Weights of a small transformer language model: 8561 steps.
MLP neurons of a small language model. Each row is named by its layer, matrix (down: output weights) and neuron, and shows model dimensions 245-372. Each number is 128 + 24 x the weight over its row's rms, rounded and kept within 0 to 255. Numbers have three digits each.
A block is one neuron, or neurons of one layer that tend to fire together. After each block is what it responds to, as a language model described it from the Wikipedia text at the highest values.

L4.down2128:169133158132126126129151134144108168138133114147092194124138132191075133130082139124150128113117170116098139107168140114156125132115101100100087156175131094097117131083165165128127161103138155148139148146169125120149120194162170089147121161111110098143161137124135137162120126114174123155113138120107159078114136115118129142120121123094170152127094118117073126128131128128098146116130
First piece of the second or later word in binomials, foreign phrases, dates and coordinates, such as circum(cinctus), lat(irostris), September, 34.

L7.down168:126131144140119095143131148151147093106116132126185130150118107174102153121158136139133099105114151119160114130115120142135128123118133127069142143059146111123112155130124131133111158145147097112144122124203131131133114155142149122105116134112149128114149088112112095123183121123136121143101114132137136106101151108124121130138134125119151145127133104136150162111111160180157139129123
L7.down181:119150115124075119159135092146116136163074108133138103154120163131104123140143127110126124162116135134119109134140144125092180076126142166124152147105189120129130098141122120079142129087134145082143155131120114130115132108173123129130129087157148141164105105128133161161151133173148110123114101102126118118110134115104135120135131129086124125151103100106143135067128116121134148142118
L7.down726:123103113139073130168126153131130143099135074122121118147088134145174115145165155144121097094143090095110114146148131140126116097139131140155115131141093127143124116112113110118182161149112180146097114149156147135132071104153100107097167118105132171140114132132126129100117133185163119111135124099129156101120134136211155121132133157140124120139132140081108110127106111137108122127116
L7.down1278:147129089105102105133158110133094139146180145107111105115189126119179143120172092158147092141100141163156134103146131096109119117115119139121138129095127139155155121082122093130130128101153166141119117110133127122139098139165152125146148072136155113140121132095113109118119155142149159140141109133117069099147132146073180155133103119126146119078120166140143110097138099126119141110107
L7.down1374:120142090112147139162080120138091123151155115081097125114123123131128098075090114135123159078117106116163072121104149075134125132127137145133139126092156169106149110105133117140151116133138109124157134106132113156147123146129142138130120116138135126091169142164129108159148130130158147122113116130127155149135161142146128083121132105109107158143151119115116144118166081114150131123140
L7.down1437:108122187136148130132118136114097092155104132094150157147134158109118109122106146115170126206069132144131154140140151140108131112136110162134144130147149119137125143088113140105119121112177123118130136127138142114163154141115141107180129128111097143133090165166153152127122120105115114153143131163091107086101158087135136151114084134163119132136100123120121152109120145143123160113134
L7.down1957:106104143101155123133138089172116113126144150124102095102129163150122137118155150118146139118091149143138121110080151139123142104163172129118149111121141140138158124121096115136107114102116127132131127084119080139126135122109142156111144098126118117149114066135153128129136167100128122139126147122121144170086149119175149096129165153106118090134127107135136110188133107152133099130141
L7.down2406:137153185103118122186114126143098088135107123124161138176100189118103119103154177163153111084092166146085140140067109149133160106119131120145166181130132121120153103149099098103153145153113120139135124150155102116129114138135126118146132135137085119116098088129133100134141106149152155134115134129082129149123176111103162096125123120198123141146158119138162153155082127145150151113127
Separators before a new name or title in tables and lists: quotes, pipes and newlines after dates or seasons; also hyphens in names (Jean-Baptiste, al-Islam) and mid-year digits (2021–22).

L2.down178:138132147123128116133123135084110136143165090156137151124150114155105150124126128124125110133121125133104184117136133188157131139148134125144135165152147149126125136089104113153129116155130112131121122141111170104138141128108168123102102127120164144145147098158132098162096135118146102100117101110131140117194172096054074111135119134114129110153133090111129134137066166146130125167151
L2.down344:121138130168150139151137111103101135107147100145102106112143110134108157142131143124137109159113132112118157162120123132141140189131118133115159142159134168133114171103132106127121119125123116122111149142118171112133130129107125133127120115142125115138142129153107163164115111139151116126152134135153138127172158098117082133135114159106111108140162120112117171136065155149150139187136
L2.down838:079127118096142122120133136154156107125093176104141090131147120134138126133136104140117114121112100098114112165113137128109079119125120137123120103126122134192120144141135132132139152180143135106103118107139169128148117159135177107128115115129137133132147110150142167126169082153117137098127132144133128171111112149052100126105141158091135112116141154100120171127085048119105144104098
L2.down980:124123168107121122116107103088108120110086113119129147133158148153133105110088148151138137095090127126108159130131154168141119125157184124157158160158164119167126122126127140163116099145153101131112142149141165110130101125143208110128107117135156135134160123176118100122107136121142129102086110111122122113176140112000103137124128164111141127147116078128139136097073132121126133158130
L2.down1801:105102124115120133117116118100143132138123132146122139143155122133120136117123148140135122128114105126113137122126161170136123152140127138148140166151156122160148109127137117128107123139146119106103152139156195102124117145155210115100117143132114137124131120176124100143137166128150125108088110098165130106177143123000121136110115110115134095118128115105152147142057122140130131146126
L2.down1979:133128155106113134128137127078086139136120114151128169127142126147108124122118138130126100106089129138122159110128138162144147160147150137151132174167154123149148109088132105141108119138156118127119137137148171099129112162127189120117131119151141140123156101181127100139107148127158106092095103106133112093204151091028095125120117134117133109155109081117152136112045134152147128177117
L2.down1984:129136146123133126096117127091122112128099105147134138132157134140101123116123166108126109146102120118121157128121171157147120169133126117155148171163158138167126137112127110134120118126139117130104132146136173092112114136134192121111138129140140127116150109183113114133132147132162133090095117115144122115197147104000105135121128139138124119150098102117144145122038121130160130176134
L2.down2520:145119111078137109110137147133170137154099125105139120130135146126134112126112114134131140128109114099119146126134138148143147104107115122117150123171174148186114148144131128120133145146146124117079093110096126094098129146131156110157130130120113143145132112143090183101145125135130138109145137123164123124119112107013117145116124175143138105124133157116132153115127080141099124123130
Line breaks and other boundary tokens in Wikipedia text: after headings (==Career==), list items, paragraphs and table rows, plus some sentence-final periods and table pipes.

L7.down529:167134130107129055164160113168123139146143113097103117151103167111102108155129129103134130087134143122117111138146114138177137116089134117147152125120158131123161112093123119139082134126126113176143169150130098126071134184147165116178155146113142179119138140130132112100112104131138156101124118162162166105129099120172117115124113151112116124112129129110120089132122140182092115112114
L7.down532:095159113106122144145113114160148137115129163150139123163071086157103123168129119134134105146148138134172146109135109154150139105128130122150143083124111134158107105162131149130065105118137148108118141133103104177134108137130117064141116126115086150117112131120114121110141161156129133165144119116175126105143108164246155122162114126159104159122135144122141125142099170130153110116078
L7.down611:138130123155131158054125173124128123118114139121102114145087134102113152117154105126112127134163113120115152114112166148104142125140137128110134145170085079133154116141151162145101146172119170153136071104136111112123112134166122110153174154123140111107125131132157140116135149140142134088139137138101138086133145164141092143129129140134101115113145140103145134089140118104119128117117
L7.down875:148098121175141151087116131165117125117113141174115110138113092133116144119155114108102138119154100150097123115138147110114131133152142102117109121129146144163127126102130136099134164136122133142115142153113109123133142129129131134101129118052119140126082154125128146116138109096103119158133123141146134124136133126226133136110112099165111121133135139136093132131101115149112142139144
L7.down958:150104092116148128114072134087090106158110101113096112101144126151087105165111137167094148124094137145152101143135093133099162156170157146141142158110086125150153154098141109119116113144136126149116131141133145146119149127099123132163162091117115139145191177117124151106096125123164150138133074169138125125121132114161112101090104134141105179102113117137099112105173147158134085112161
L7.down1140:171114111113155133131101129136135152124173109142094153167116113121096117113142092115107105135153085120126139169130127139101156137144113164161142143139140109121087150131110104121144165170143129120106139119102115147077131147130100117141143148152106130094075150120114108141128106149108109110141126142116107081101115125157115132146137136160197120123133106134114112126115158150096153101087
L7.down1999:137128155083120153144133152112160132111103138101156142160136146123144131102160143128116093152151128121141111139130177128111174145093102084078106121129150106135142152172135147098107105153135115153122163118141124089124178136116147076119146139124092142127117149082157123134138103159131129099126131121108092117136141145124138154137126120101070136157181102138137109137133165114124092113155
L7.down2167:122119103152113125127126162089126150088120120141123114104131157149131133091150167086180135154175133119152124138140147115139146123142164114118104113143117153128123105108097143125130121099121200073137140146085101141122140115097126140100123134150143111114155116173117071109104160130165134139155119166096125113115097145126137084146127113104138132126134115105109139152104113155083124103121
Prepositions like in, at, of right after a named institution, venue or place, opening its location or date: School in Geneva, Stadium in 2008.

L4.down2489:149102126100095121133122128127154127094118079138113053127135159162155135105132094173093113134088081147149118138118117172147140099148150116150132158149103146139137144151115160121125154137062116131135123106115116121115101139140140120092086158148125159151101122143192176121099164130114128128112147148114139140175093149120109137123133150150107064123107153135121108113117133140144158136126
Prepositions such as to, in, with that follow a verb's noun object or a long noun phrase and begin its complement, e.g. sold X to, shipped her to X with, born in Pune to.

L4.down1358:134109141146155095088120140145126157134122101130147114134121140114143171070156121128187104100121129151129143147148131133151111110156132124151136144157143157157113124127127129184122109136182186109123131146170088101161122075130131135138124115125139118154145116139204143135147148114113123127142127122147128134091072148088091103141128134136118144098132110131114126170128109135119126144080
Tokens at the start of table rows or infobox fields in Wikipedia, such as the first space or digit after a pipe (| 20, | 5), "by" in "Preceded by"/"Music by", and "Win".

L4.down438:143123188157137163146107139141159095103097133162150164140143121123105075136145129134120112107135116151120142126142119124134117133127096122106147140131144102165122116089141097109136116178159086171114144046132142088166164152136130099170123178122122105106108116114109145164192117192107160166100126101123152113111128136109172127137139145162130108109120127118109119091146149136151181088145
Tokens inside multi-word proper names in lists and tables, such as quotes, the, and, initials' periods: William "Poogie", Shabazz the Disciple, John S. Donohue.

L7.down327:112085120093119077112154125104140108106128125089110124156148125120139146127155128158154112098093126158135129127133075103069141163156124158120138121158123173096171128130104137150118136182096106163117161094132141130101126128113126149138120123153120116154157124124106196109124111138143121078145136088149113158127155101007132145139145136091133130131121138126165121139125161168178112157121
L7.down1151:131168130121131095119131105120150137129120106161175153171095132142127101130118105160074084152121100115165151121144133092148151125102085134106125112094109103099119157158122113140140107103116153152139157127135164134124108131097188118120156135138133127133148102123098129126152159164121105147129144141082155099140104150061093102106121133149150112097106135143100130098060145158114132108172
L7.down1773:128125110109120098122113151151144125144167135104140094161158121121151112121117122141137123115112178158128131129134079119056139132149154150110150101130130134112145142129129143169137118128103076139127126135130136132139136132097124124142117147145108167132152134119127154124131139150101079130116118135124151171136118146000130151132110115109131153117149129127149113153132136152151120131132
L7.down1859:142148129098134124141137124109148068123105108124109109133146122142118078097114105128143152110104094131100140076127089115112139156131127119100152118162137166135126107131135141158121157162112158129091154103168109145100095116154139146124126111175154066126129123117110153134144113123106119092110143150174143134151132074050127123164138105082129113135138185121163073090087160118151132140112
L7.down1940:131111121109111085134110143154158109138132075151093112160110126139126091138102134154154115150143163135135148160118107119084143137147095152137141097148139176087132141144151135153127110134102067120097154135159155132110116115146121153155122152156149151124173163096129166099114140149120114109121110144119137171127118108000185133165142148080136132129109178117120135159111156150145184147141
L7.down2058:166142103159132116115094092099134095109082116108130104128130137080124136115130130156114121131126119105116148153129160105150129104103117106107097111109117132104154123104127102121149103093147175110153154119134160123129166102078156131115078126094142133138099139166132100145125153140102132143158162144149133121137110139026121106141156122172118164135145094139130146117096145147131115107136
L7.down2395:107118074130134115130102124121124156144135129112083115129137139132152151112115055152161150116130145154141130152129148125095153134119127168172124103151113155108150138133109154161162096124104087118092161117115124164104134113134136156132118089141100126143151139125121158088085113103125138107160117126105128163135135131039128137101112165085119159130163148107130116146123119113125118131146
L7.down2480:124125118115078075169107120120156141132152152147096121103130091125137137112165121120148114144110137117119130130152118106082115141110170117116191150155121168097113146144133109165104138155115128143093094141156148152121134114131139147153117148170135133133142107149129121111121115122120102110148110119131149148118115123000136157132141131100093143168134152108117167121119133123148168145097
Word pieces in the middle of rare proper names, mostly surnames and place names, as in Gold-s-borough, Lev-asse-ur and Ho-ese; also table separators and symbols in lists and tables.

L2.down541:112144134162174126086145148098118144193150111138141111113151106099127151121156167090149183087119148155085077113136154129101126155137151121171124112113158086146176094141130102127080153150107094067163120141140107175112139136173108133139147128147120085143162140118129152116146138131068149125141085101155149122133127118139151134112135127156099119126112120159142087159132127125095135145145
L2.down867:122173141075147103124124155134166098107107140083103183175135111110132138147139143139147135162141136119119077135135100131095143097081106140141128136118124135090150113110152123137137081127144120131142150125139090155098130130156078114171130108131155123170104125135100130124127128137140128110132126138135122158101122124142147151137122165139162083086150112094121130104117162128129131123135
L2.down1140:135115155166153078109171143146164100139142124146132114121127150121096139126127176129115170085113110130066156139167168100109134140136112116093167123128128146198125143176163137132132123147152122080123110132157134133120103106103123135072108097148095141141158119115076120107147100132155113103146080120112097101123183111106123131113129102141038089075099130147156068111120104142117163137141
L2.down1477:133141103133118092172150140147151113206148131142115111128142103104155116122120116135141159149159109132159118133148151110192138145115112134103115130070155131122180149132123125069099179133137136124146118165147109147143133166193134120147139150101144078141133134127073108111147151122134123104058117141163185094137088133095140123094117130138170088103102151135130112096132156159120147106081
L2.down1572:112121080120126126157156163117090147132079150121077142155139101113144122133149102152134152112107131116145129119130069161181123130122126190138125124116117123108128134139106150140151141096121105158123135127133154154143133122138094121124149133165123119115146132110152105102126157163102092112118175097112136153102131137078093136165117149157084110134110159083123159110118151181167134102107
L2.down1779:129157116101109139167181151140150118168155084161095130141119165118144104132117136175143131104112084115105142166146131121130118135111155139133104160150119139167126114139128135109112114152132149096134138130130142137100117149170125122159146115132138089178121120120085135130093143123108094133100126101150154126149148104113136124123132160141101102121158113095124109138109132107115124091086
L2.down1909:128101068152090074118136134117144129126131121106108158101110100139158118126158136143158142170139104109083156140139125150130125147123122134077147124122126134119151140086141136127112155124143127110114117121145121177139143161113102130157139119168113102139126121131126118115139123165120120137090098072184118128102116161099130161070093122102116086172164168120121117116140147131132156120168
L2.down1997:125114078092118165133118139130160167186150104091108120127163105095131108134127148133086149093109128115116092124089185135066126173157167156192049108090115150161103127133136126118106145154122109093114122110097095155121114098146092115131128125151120098126123117155151118115118170116100134091146147140104162078122116159133142130140122123116127103140143120135118138156118102119124128143121
The first token of a word or phrase mid-sentence: often "but" after a comma, "some", or split starts like dec-, doub-, Jeon-b.

L4.down1513:137131147163140154083125183141097102131132136050151139118188138101119153164125145095147076162177167114115111099127138126096152138110122121061172112121156097160126075151126136163111117134165117174161070132134175116189139133119136108120165124183114142091115108140129130128161131126111109158167126150113084122096138120104130112165153140125125144090120131138155149098130143132130106098109
Word pieces and joiners (hyphens, apostrophes) inside multi-part proper names, often in tables or lists, e.g. O'Connor, Abdul-Aleem, Huynh.

L2.down354:135145124125097146120145131127098089109144113173125109120116131150122133134138081134121171082096143109116136097165128122137141117141141152141109107114117158087147149158150117131141136103113173150119131142105145107129150138142160100115149140122146103126126118181138109120155165120167156123133126128178147126137098144056092116123163110132160102155109141098139140129118130105136139108162
L2.down881:111154095148138129193107128090121125127156114144125108138136127140104145153169129154101138159118134095108167180129158119135132162128108143109122164149131118143120169121153116122123114131135135126114116126143171083167121104127115108131108108117133123123129160146119160155151130139178099125131147113167139109160123128106111144153143128139125103157139133157121165151069152149173158138122
L2.down1452:133118137132161115115124140085122153127151099078110132110176140177120113094106165090185168131099065175111101130125182128168149127135105133123116126157117114142151152159129134130094111127177106119152129149126102136117132163124145081159145150136130108127171119120123152170145131160134132125177148139119121162093144145126140174122114084160119087129182141106134135133149140096139153128137
L2.down1645:126136134150143142147155132093131123118142113113160123114167097201125100162101105115158110146134109109098128172146129121081128121149083129139140127141147155145103143101141137123129118163131149150144151130121096114129144121118141105153130089128128166103097142157122123137094116116111114117159103120100098127116117139116152155158158151149139139153143155089114095091108112091139127122142
L2.down1935:124138167116127099137108138154134132131170164162164161149103165147138145143098128117169167114155107110114135130171114132116148121131136171113133089135130120142129125144112155127159134122137170108124188126083100125101137128152124115114131179101112120091075113112145139166156123141159117149167134110125152144104086153020118095140130107135129100133131124119122152166131136142125143095132
L2.down2227:122158130138116133149119113118118115097125129156127126106075159152142146108121150099127156126084092106136091125158144118160154136152122149141126095103107126090133132115147140136127109092134148146102155159116100132143139112183149077118164123102128080125148133202124116136146145108168147145119135154167115132139090128023097135108152119149151106125125152131144170136134157104128142110116
L2.down2343:129101105129126129132129121136139141142149115102129126118125151146135118104121126152129155139128148120118146131152137115128131103123147149123120125127137124121130138162131142115121119126140141129105138141125149125109114149164155108130136149118125108140122121110108129142133132149153131108143145135152126132103113149000135120125120126148139135129125130131139134129167119134116143126125
L2.down2365:106156118119116153165134106110156116098117119164149089110082120132137124124119122121131169118115107116128100120161146130176100132132147137186109105115105132095117135138125157111105132110118133155131143151122104126143125124179150110138167148102148079124129128170086136154135162094142134114136124161172104167142074135072123127138153103153152095139126137107124165124137150085126135109139
Function words such as "the", "of", "with" a few tokens into the first sentence after a Wikipedia section heading, e.g. "Allen spent the", "Along with".

L2.down194:113124102163143103147128145159102120114153094120131171084156129080131157121159134151132107106121172143139130122113144121142133083120132122144109093145122136194141185122125127106127133120159130134138116096114153120145161160086076115140107148119116136147119120124125158136178120154130145136107121141113132133101119163112092120110142148123125145121101096160140144110170120119128142131126
L2.down639:133125123152152098148138139152097130110140073116134182096160141074134138134147115153134109100115150151137131123130150128168155105138143138128132091157109132184137195122127131109147143109141130127140138080120154116145153138103107097139099163139141131157111111148144168135140130159121139155123094134103137168114114165129082121084131149115142134119107104153146142119130114125126157150116
L2.down710:130127130135133103141139130151115117115138083102128178084146137069133127136166121141114113112115169130133131117126148128153141100123135127121124075154104119199129200119116142105147143113166130137136129081118154125147164157102105102142095159137126125169117120148139161116156108147130148153104089146115125154113107154115084122086134139112146133124104104137136143110150111110131164134107
L2.down1203:143133146061113117118114123122129126114089097140110092145135142177145136153106130150139142095133127094134133142122134141152149126116151139120171119183145167118131127166090146141134149110101151098111145112114093133098128130137171137138119136120145152118124098145122161122123119145132099126166121089125115110073094147037143132166146131127134107142154105132141167146106091116093162108140
L2.down1591:161119151093156095139121107116102136088127095126170182100152141090125106128124137133130127128127151157156116127140141111167160119141147101142120088153137095197123162111127145126141147114108102128123113074127143101127134125123120082141114171162184088186116129132124139143140149160132139165126098121132116190100114141147101118066132124105132144138119100145167164114132138129107161129098
L2.down1925:193132150110145120113128120126106119093130096106163184120161156080124106114131119110134124109147134157164118131150117120186164130161160109122130084164127099204114180115131144114126127127105101118151124078117166117139151140154117082128115149180177099160111114143115136117140138193163163148120110108130118190111114132114099103055135142090154116137124098128154167112132130141108163121119
L2.down2172:169148158104137108134136124109114125092138111138160175128181150096115091144134114123122121107139145166159128111142113137176179120139154126112120089142099107188120181131121140131122124099121099136128129067121166113136131132129115083132138150157159094167098103123126135123118155215146158154130120123112150210114101142137103118070127121080146121108116118143145133110123115116097151135115
L2.down2399:160140158126139116146127116119088138064134138132154167119158151087124117147121108120125142101123152153134108118144135146180169107143145106099115104137117110207119172118122162117142155108121114134123122086116152114132122133121100060118123153164149095156084131116121132136122137200153158155126118139106125194132113154113098104069125132093151151102107120144153126108137121113102154136123
Later word pieces or second words of proper names, often in lists and tables, such as Edhirpar-atha, Helen Donovan, Granville Gee Bee.

L7.down37:131172133072098162151151149134097160113139151150138165150112139118126149147135154139122138149108167100141096180131066118116133141144113141153106114119128122143138141111161127152176130129145087145192109116122125145161109098102146068125126114132114132141094088143123145122149089165128124069142151124152133127149171136174145126100109107128125138162120112104126145099122164130121166122139
L7.down154:113141104140163133091096129078135116105135148142134119116167120120135105100131151103123137119119089092142097102113122120155137114099133171133052113100131103153109114128100124081141099146136128150148088148160135156129120173105137149119138099130108112143134103131115136095158118101143102125129173132099150149097143132153142164121123115142122074136116151157130147089129148120116113098115
L7.down644:164155136157155116140100166156101138122156157118114146140097168128114123134124140089109144143126129136126131140119096136100149143093124108149130130088127121141152128152197099106119158136136130136126158108165105121142135162133099132165141126112147160125111108138136125100151088089122070135133119118136133127114143123186132171136154119130124152113105130138134097154155123115137151119169
L7.down1502:127206164147110164084130121139148138161116124128113168111149085176162126095130130134098123133121111124096100105146154117090076152143154155120125136110117134109164139137132144132102120132121138144148108118137150120093135149090079160098139141125158170118136146129113126134125088105135136115141145081131134149151104182152103159135127106114122132133123154145140146120133119138113146093113
L7.down1582:096198116129134158116130148112094084161111195142125166124108094117150168126111163111132145150111114121153093162159111118095157156138140133146088124099158089139160132136115104116149156123177128125162101140111124164152133121094139120121134120116118142156107119139118106115185101116102123073142142095169149145150127133138135116127124120110094142158141104122134137158169098097135142122137
L7.down1588:119179092139131150115108088150172133190171149079158121143124123108139109140097143121125106178145179151120136138155112079114132132121132129126156114122146152132159171107143110099159107161145086090148132107134140119125111168096138099121144153045125207131130147157124089102160118112085107133153120105103160138132108174157135166127116089139123126149135115149113129129158098126088111139120
L7.down2271:125139154145126203137168172158121178113144181126139114127119096172122139133056111157135154110089142163149140138120106128103118110133124143119140140133093120159109139133139125121121129116127161098175146114105138144108124154103130096127169145120148100085120095101109117139142142151103125123118120137111130132127085166096105120133125131147109130175137145159157122087124137135179127118111
L7.down2542:122115153117100156120096123121103122176134112106121122141128137155128094103110141138110154166130109128177077140129078094123107167162144121128129115139120143146128126157123086126143152157119101128128167114151129133159135127131170073139104139114091178124110164130115137113097100135093124089162135098115142134142109098162130120083124132131107132158137091126090121138133153119124144136132
Word pieces continuing a word after its opening fragment, mostly in foreign or rare proper names in lists and tables, e.g. Ab-ha, Roth-sch-ild, Mur-ak-ami.

L2.down50:149122108131143092112163134158154118126082130117153105135124125136157121101152115122111131129118131151125138107115116143087166143104153109134144135108122140155164113147118118136127103131116118146095097137150101096102095141150202125139119130112128179149107111122158113086111131130104116137129124097122137159112155129202094171118135123103120134170173120058136103112099086121125111138132
L2.down293:155144138156116159106146130040087129119094123144136154156132161122118138117103120121140128114155099165154087115138158128149119125133122146096100132131127110135122127105141159113146130156072181109158121130124124123136120093166172084125148100153146107128136136115137080118081125123117145121080136114146133122151120079151069146147125133139117087120073155117134133094089143153125110144109
L2.down1211:135143136176101156111135109066074129132107123132115130160109135134125137108110123124144144125156079143160072122132168111156118122130124135117088128123112126119116140113122185117146138153054182112156140120126113149137108109162170090136147109152144123142149139105142078098092133109127162135092123113130120093142116100141081137134119150153112095124088161112117137089116132130123126121123
L2.down1755:147117126172124156097144133067100127135065110124118146156124144119119144105097108154144142122140098140139101136137156120128132130136131117116115144126126130109124132094141163110140128154079179101137114126124109136130107109153199117134140105151175116133133140101143096114075129121121134131088131110121138134143135087173053130133137150139128081151095152106137140117077117146126120133121
L2.down1955:133151136161115149102135107029097127127114113146133137139113147116116136120111118125134142114151091150145113119132140138149121137132128131101093135131124128119126126103123159126135128148094181127148145139123132146122122109144165118125138106149153109140121127123142083130067118116117151130097162128140141126173125065137076121143125119149131084139077142134130124118099140154131112160142
L2.down1988:141155134148124143112131103040083110125147131135138146154121143125113136106108126130145126125144094140156073123140150141144121132134135131128084146118143122102121128104128150127137140152076179125150144140117117151122117109159149095132152094142152119132126130111121083120093126109136173123084147125139148103159107098078080116150137132171120074132072139125114129097132144160132110118124
L2.down2357:135136114138093101140150116126159117124103143109132135141131134151145153109137092126121144144117123161147139139151124128052182124143167128136113144134125154110117149161130091128140106130122153129135104145132106095154088117140175116132162151142112127144140129141188119067116106113088124133114136109097145174106164130157087164135150108084098102175110121081140119147091086120103129147114
L2.down2366:137164140170116156086145103042082124122121129142114125152111144130120132122091116127149142113137075145164077130130142129166104131141132133114086139112114115125107141097134162114139119155080180118170137142114123142135119113160164098136158103147150110123130137098135077111086132111132157135070151127138126102155111087123087123147131137161119078113090153125116138084137141141130112119124
Prepositions, verbs and connectors that lead straight into a named or listed object, such as following, include, with, directed by, as.

L7.down399:118165131078119135155079118132154153126156136198100126166096151163148132195129170153121152125141164069078148156123147121139102107083114105124121107088158110101119105141090150142150160130125107145152134114104102101133122131163115120128131130133103132124078125154103120118152116155114119136120147099135140123158126136131087119129088127129126106102122112088132131113108144098154117167146
L7.down730:104125137096128134136096104152122171141138082135151101115117118143085159127133096142152092161132141100116125114162154144097094120094115133127103090106136126163090112134143090110088144131130116194133047145126112113158095119108169116160080128110115164122131163154124170117152112173163150128138122121137149110125125117111113098134121115121159113143107098123079127152184144158130070143128
L7.down1107:140113146143170080132127153134087137107114094108117122133140106136136114130097123189107074141127121132098109137130160138123091147140123083141107158173136144121129138107092136136117112181169124125125100152148113121118086121120162112106123168124106147127111126112134150150151141129109107143100154090107122125108107135099127110146109147074092148117152088193101122083119111143147169139130
L7.down1672:188168105139134127152142063108133134150133137166100131130118152120149127145119147164143126101140120119077190122144132163078109136133158149168104146180127111136083166137139150092163128106135139086121136154081124127115165124126096122129134145172153126062092131137090126086093128140096106130161135142133108120147135150117102146144169118112145115108143135131136116128131125177147126122096
L7.down1763:131154108131122163131123113132089162149139099120146106085116088121154138180115118127158150166108098098094143132172127121134111112119108092177109136117149131132104123129115139129105152152176153090147083190145081136178135118134133122094159139132140118105121110137107140112138113113148123126097140138143116102042102153171180113129122124132124130138100125148105137091126114120096116111104
L7.down1985:120139147114138145109133141147082172134137114134120137154118095148151101106134094163153113105133109101105157095125154135123076132163150132180118133127120118127111114126105110121123167136139132112136112133146096139128153141136188105129181132106098174125158101157109108107082131116127098142142144119161115148104111141099121134183130153108097143186153138169146131115123109102142115128081
L7.down2185:099140168134102148140142153119114152098118105143122158147125148121125128146097148157118076092147104125141128157100080122100097121137101132140099132134141091142088129111100101116131181175148172127113145162112112133139102124119122115129126114157155148113132109110160130151098150130089158105130110123100123132123153157159121114150115156072125122136146146096106161164098124111097158126154
L7.down2385:080130154104111130131119140154113111113123124154082119151152121132079150109134152108144173132142137124106132124124204124122112135132109106131165116130181130117141137112093142123124079129106084149160116168140133110189140079126158170131176154140112128124131141145118123103136152148139108123127166136150141075126104126150100120134155159123102167132124140112108120140133132165098147125096
Digits that start a new row of a wiki table or numbered list (track listings, squads, results), e.g. | 4 |, 3. "After Hours"; also infobox dashes and "a" before degrees.